Part of a small language model's weights: 10 layers.
MLP neurons of a small language model. Each row is named by its layer, matrix (up: input weights; down: output weights) and neuron, and shows model dimensions 128-223. Each number is 500 + 50 x the weight over its row's rms, rounded and kept within 0 to 999. Numbers have three digits each.
A block is one neuron, or neurons of one layer that tend to fire together. Before each block is what it responds to, as a language model described it from the Wikipedia text at the highest values.

Responds to: Short subword pieces inside words split into several tokens, mostly given names and surnames in cast lists and tables (Cli-f-ton, Charli-e, Archi-b-ald), occasionally ordinary words (stati-s-tics).
L2.up188:488538515428537557575494476557447385544498521428507502374421544401447468431497524519578573527473553532519531536445499483546519461459441501542500563535496494508435393472542523528449487575559377548584579513522519481350440477463492539531503454607493573418508547487506581522484469444477538583
L2.down188:420416475441484447368566479499485446586524562502453622447488532517497530412584469430503462572432487501484494539491527573490476575486498574499578494490467601534494592543492465453502510580421484453463555456550480479543521444575520538571452536507418490455498542429593487411518476535578546503
L2.up249:484550460492395555514490438565458501473546530528486451428462507508462465545427542463508498588452466519504537520588564473495530535471379584488405513508612433561535544499477475459595480560468504544443619543518403581467449418537456559506437504385513431479507555426505556460501443481553456448
L2.down249:530533438517500509465526535606489521531494496487530506530567453469481546553540491504439448405408546508523507500437406469436484363570627552418580538582507493451450459604454543498490455469527405468574471467483493474530482502498516550462433487580502527483495473586481407466431458547513551542
L2.up271:518482539489519554493535531471517512495514524426461497523429569505484499512517544494509564474577498493466558378478502531550600502505576530466496584490550512536389358512501456487523532528497558532499522588461468473499490518540480542478484464481552547441551381537538527474550422508548502477
L2.down271:554601526464457474504494432564623485487483435472575509528502473474545388465447486495587487547508473546447448477581524532508521563538543508470492510533516496496422496489485546585470511503465415517410538439490482534566480506466497445518529457491468482538496582459420484408443485484488480522
L2.up424:512532474531529497499556487473433453444416632525435523437488548572490429517432533434357493556478495480574507577534455416480464494534541547509477515484512496540511576487464504444503502483513457377501553471476443440601487373553488518568516428545424520482466488566474539487439502539534493481
L2.down424:493487538451498500473489539518487598574586471560573464547495350483522580471567507472597446523453483504497442416508592597550482499482481522557411410494510511526521529492488586568456542434445587554524402512414568545482492521456424414438481565497594471461567531498532504561540443449511401472

Responds to: Final word-pieces completing a person's given name before the surname, such as Timot|hy, Ed|ward, Har|old; also "by" or hyphens preceding names.
L3.up47:523528530407516505457459498538541566495535523538573445504487510513457535519475516510475413542556471576521516469526510474484549421478481585486483545470512384567539597558540521407452501494484472495496536492519441511506585470581537545520459505479507464521573488507526416427359406494535490493
L3.down47:527458591404469492456462524563520571495518421414455509463510475500492473543518507622427411521511549482474505469574601477445537452506517596437533530481458363586562521596601552496494581459464415475504620456497492526470481525554531621494454477511463416552498499540392460472485500413539477491
L3.up79:552473477401456518512538468586432455588606453560481493439505469563418442467455507504495467511564464504535599441512524453467508479522523518472495508557414414473458515477472500462538533478431594454501440453512446439443478501504556531555413509469507513479530500493499368421507440448510497478
L3.down79:505483349581399499433531385618510479541571499518515413511504455524433449420420489625405451496506543445599579490506529494428462522496641585519478463486420597447602468500494520489496520515459515523422487494492489502443498515530509582491531516555452486540498532527498477490472480430500425382
L3.up399:542510468433555489469524437420523597489482537502577532518520546436506434359542490480573432422589515567478579565606557405431531517525548511475471467537527431467505450558601461394572557601536481466481475543485482517502449590497568460440399518565540488609595431484463546416476450474523396505
L3.down399:415526603428505482431479570601411490516505485455504475489575487518510544603570546555493598632499514456459484428499507494497500526409493582419535522477429590498434454499509532651496553505558509547571504468549446488432599459551493541619512473532490495466462625531454476526489580447448550431
L3.up709:501557484446475471464471483519491587539568463517516454577506570433441496505427547533456508531597505542475550495542547570532572471457501563540501441497563468522465533430487458498526483502538407517518510479515517541493539534498451531500442507458535538510482497505501507401429492491558429508
L3.down709:558508512505498404440517510542574509497513430440488494359539509498515511583506424558477469486526392424489481459433498538454500439457472461432545466432482469474495555508607487485523571468432450428499540433572516572535550573546438494465431420433500525548515485526448503498442490450518491505

Responds to: Verb stems or final stem pieces just before an inflectional suffix like -ed, -ing, -s, such as appear, remain, ca(us), portra(y).
L6.up805:525484460581528561508498549512520462496399518559551530559483565458606596499425423673406406474419504535536492522456566459437499413433498456504566414489509396509421467470474458427483483479474480434492430525494510518461481433522464468545450483467488462504450571445554520494461447420509527481
L6.down805:578486483513396476533489421549476504400456509554488476449503472520609534593553478483458457450420544491477511574504496448478439508555492398500504483475459492482485425372524496491509519500530463435378569579515524530527490475439471594615477504426532518544507412617566473467485493398606520468

Responds to: Line-break tokens closing a paragraph, table row, list item or heading, usually after a final period or pipe, before a new section or row.
L2.up130:545545545559486581526472482512509543509438548428544594495523591460467505533563416512429505543540476434451456500438553461420562556469480527458447495538499532413506575478473568552454343586420576543579453486519571549526492539553481414566511522370489474513503537541523517504486456510457503362
L2.down130:498467487514518598534453516551513502497476493454496520557583559505560455469590453477529455472530378444490422464349557420559477580380510549543541535517507479420452502411480560548513367529513501495538427433517470493447482608502525459598532584516468592447511527586495517520551493422470488351
L2.up191:445507526475397516521429479447519545537463512496476474579479463553398495480484586614480395456447516421485450486461541535585466556567491494643518546490479463469463488488434511619407529485467513450519481412499484480432554459485547473491466538558444523561456528534489518394472621386562439466
L2.down191:563532437464475463556447496520505452523507462519521472592555486508522481494437527492495476518581515472416453524509518522479489519551435482505578528482469494611492513565480502430464506578517518469417527500510463485501476477491494538502489486458469452504497491400465476506568459569473520443
L2.up671:586522522488566376437506452434443600597468560474564521525490485457441449536444433467565553440476543516515538520534512602523616503472478619515462416539555508400536463479551503593523492496444436494482597420484537452466409469506480432444478530470474532543469438518579522596509478459516539521
L2.down671:517543466501525512493507367460497432481530530487502447556442530600549546575444597406502490455430537510501502561561574540520478468521525470489536438524587509511516507431506519611527528507533552519509512552511536538463483547406431346482378470552458574505513419461540471605514457426426452600
L2.up917:463594518469556515435558456501562537549434474554498544431578524485488509519471461477424390481423459429482528472444531475562506510492520543528547420498460487493557518576509441485494525559480556400532444467562533483472491567507535440497442481537514488544524552536551601568447444560480459549
L2.down917:464560567510444566531527473464507525520453420526496517431530491430398438452499428534538501485451338475507546453583592426530538442509545420489487453564530449531530538497512562500542489463448517457514431559477461438466503564435453470469476455497556586536560592543549539452490449431382523500

Responds to: Final piece of a word split across tokens, mostly verbs of making or appointing, as in buil-d, ap-point-ed, con-struction, develop-ed.
L3.up696:445597499508514550434503553554561561486535530503552551566521394484531587488494482478530537457517537415537410511615497585492470528532476523503423495476472479483453579527517504485476466485464466568563469470488623482422536438464544525521493418571479425495492432501505547449445505461438412559
L3.down696:525516581462497519564487464493437484449473479498560493551488530483439507533521585464476383487495470485459440587457484518484489582594548511483417551501529464558616539522497470474484504515451530526457546502381544525414474543489400559459541456499444465485474427556433481504586463508457516550
L3.up705:575548508548549524487505449553565440546508528520533450528505448568538498470483515486465521487517522429434462585427462546533483540566548508542496513543449516391483532457488433475569416453520588565528455392558570509441566521450579499490448471491512410513488534592506489554544567462499476447
L3.down705:555539520470588463497554460434460539465557477440496412430445490503416533454576470438447471445518453450472492457379540503457497485551485467552518473540507548400448518462578582628462479488410495555530532427450519538513454545544531582520421504567487505520412541658458565576473482444511458529
L3.up846:560551494564552517542491542478495448551571574608507508508481496477554462473456426568520495422573524464482526578537544479506550558491476432454468445394456424447393575489381515536530455455547435535466426500572461500368572569496391491583528523454496403457506504480500522524525460457555439412
L3.down846:522451530525557412514510516472522538509526478513536474512449481470469456496520465532545521465478521537469549549480529476517600467431395379441536561428576373465532447463543504478543528469453435536397459550579508475487497598404406534591427523437578525476601489511434603479513518432550420536
L3.up1016:504526467462620447511548379533545568532472478494622514455523641541468603469548449515497536433484530522474492400510571563540471430469568431448470367587529454502556479449516508452438455521513468562504448523472441557575472507493462556552566505563474481530539463525455499531439463505549552458
L3.down1016:514510499507514514418465548504509527444520555542495525595424528508545508454423538497544489584558455582523509563514506532461490492565445500478504518610473476486504441515514541554422473500484435425429574544446521469490485500517474480502518456400461509477495524592489572483580411492504590435

Responds to: Full stops ending declarative sentences in Wikipedia prose, often before a new paragraph or a sentence starting The, In, or He.
L3.up559:440505641531427575449499634489502445545504477544587636425536461504433501566500470508478518599533580418414484471549491447543506519528495573452428486506442526493547519486465587461546487563475511409530486475426439457475441521401518494542446502414497456404530587565530533524586525542441405527
L3.down559:462478484529532456644567435471455523508514493514399459438453530476551516478497468464513579455545410537504625494428556524569529480519487555533494503483521529483563508501508512526452526454534460484498570489543516540553555519555555526526494493518488536519545544457502490544628480521601571510
L3.up621:517633536581471551488455580444438512459486436443555573456472516502576561504605455494517459533405489373474501469447560511519451524496503543479494402408479497462434583514436527540476477481502489443521479453505494525455527511446521413489481555443466419582575559486494479508513467605519449430
L3.down621:573600537517457596538520516488466495508437399464537544475465546419464546527575591450487447564438409439439547518439551428445494465447483526572511445500481558456447511430485551490436511519486501407548535437571525536473509512501551496493492533465505529556495545478417591525571437494582462520
L3.up649:447532507460510678592517471503570567519417529389546525493560470483518542477529562530443472462598560464488485532499555492440518432551551588506480526417518556466523580432506474505495593512475511500437448403508499504352449452468556474484514466503430556509518599453531462518489483449480501465
L3.down649:454601456460476509564435549517537480496490447451497518523499401454494461477464529517570453409434462434474485437435525509506589485496432563505559506449450493432505479455428581478551516533392502496476562453464481477597488513548447489538491536392509537433488532484520512527539513404527513444
L3.up890:496504504589464472488510590475490457556439523509507529482588500444571402538584543505491429497473581477530489444539507411451593385508564567477475419349427557483456506464437500520515556481540473498548468566503442508519507472428580576508521450456420510500456477543512457602517548455482449487
L3.down890:594537530511520505504470379456613526512532415418460472378441432466496589456562496491447494477574457483449500501456475610474475566501442516514525557558542473473511634535515549500512499455421568491523517418557547470584496552516505469574533574463524583501495461513476468417405422601468517504

Responds to: Sentence-ending punctuation, mostly periods, closing ordinary prose sentences in articles or quotes, e.g. "good luck.", "download.", "sequences."
L6.up373:461512464425471489532443448476511531518511545528533487532542517421500559497569465503472413496541461413523415485376507509526464465507456489547522431447599538507514582518478532617584523494449525498468479506556480638471513578453477466502495524512471482504468517491481543499566447596436470449
L6.down373:503517600431487570523505468472611448511516470469455534444438441436477547537469507511533460528468490378442556468437492387476508471339422556553555470460505540445468503414499510495467475530501501499550586441469550507451532542503510489530520441477496541517500506469440509520599499437602534425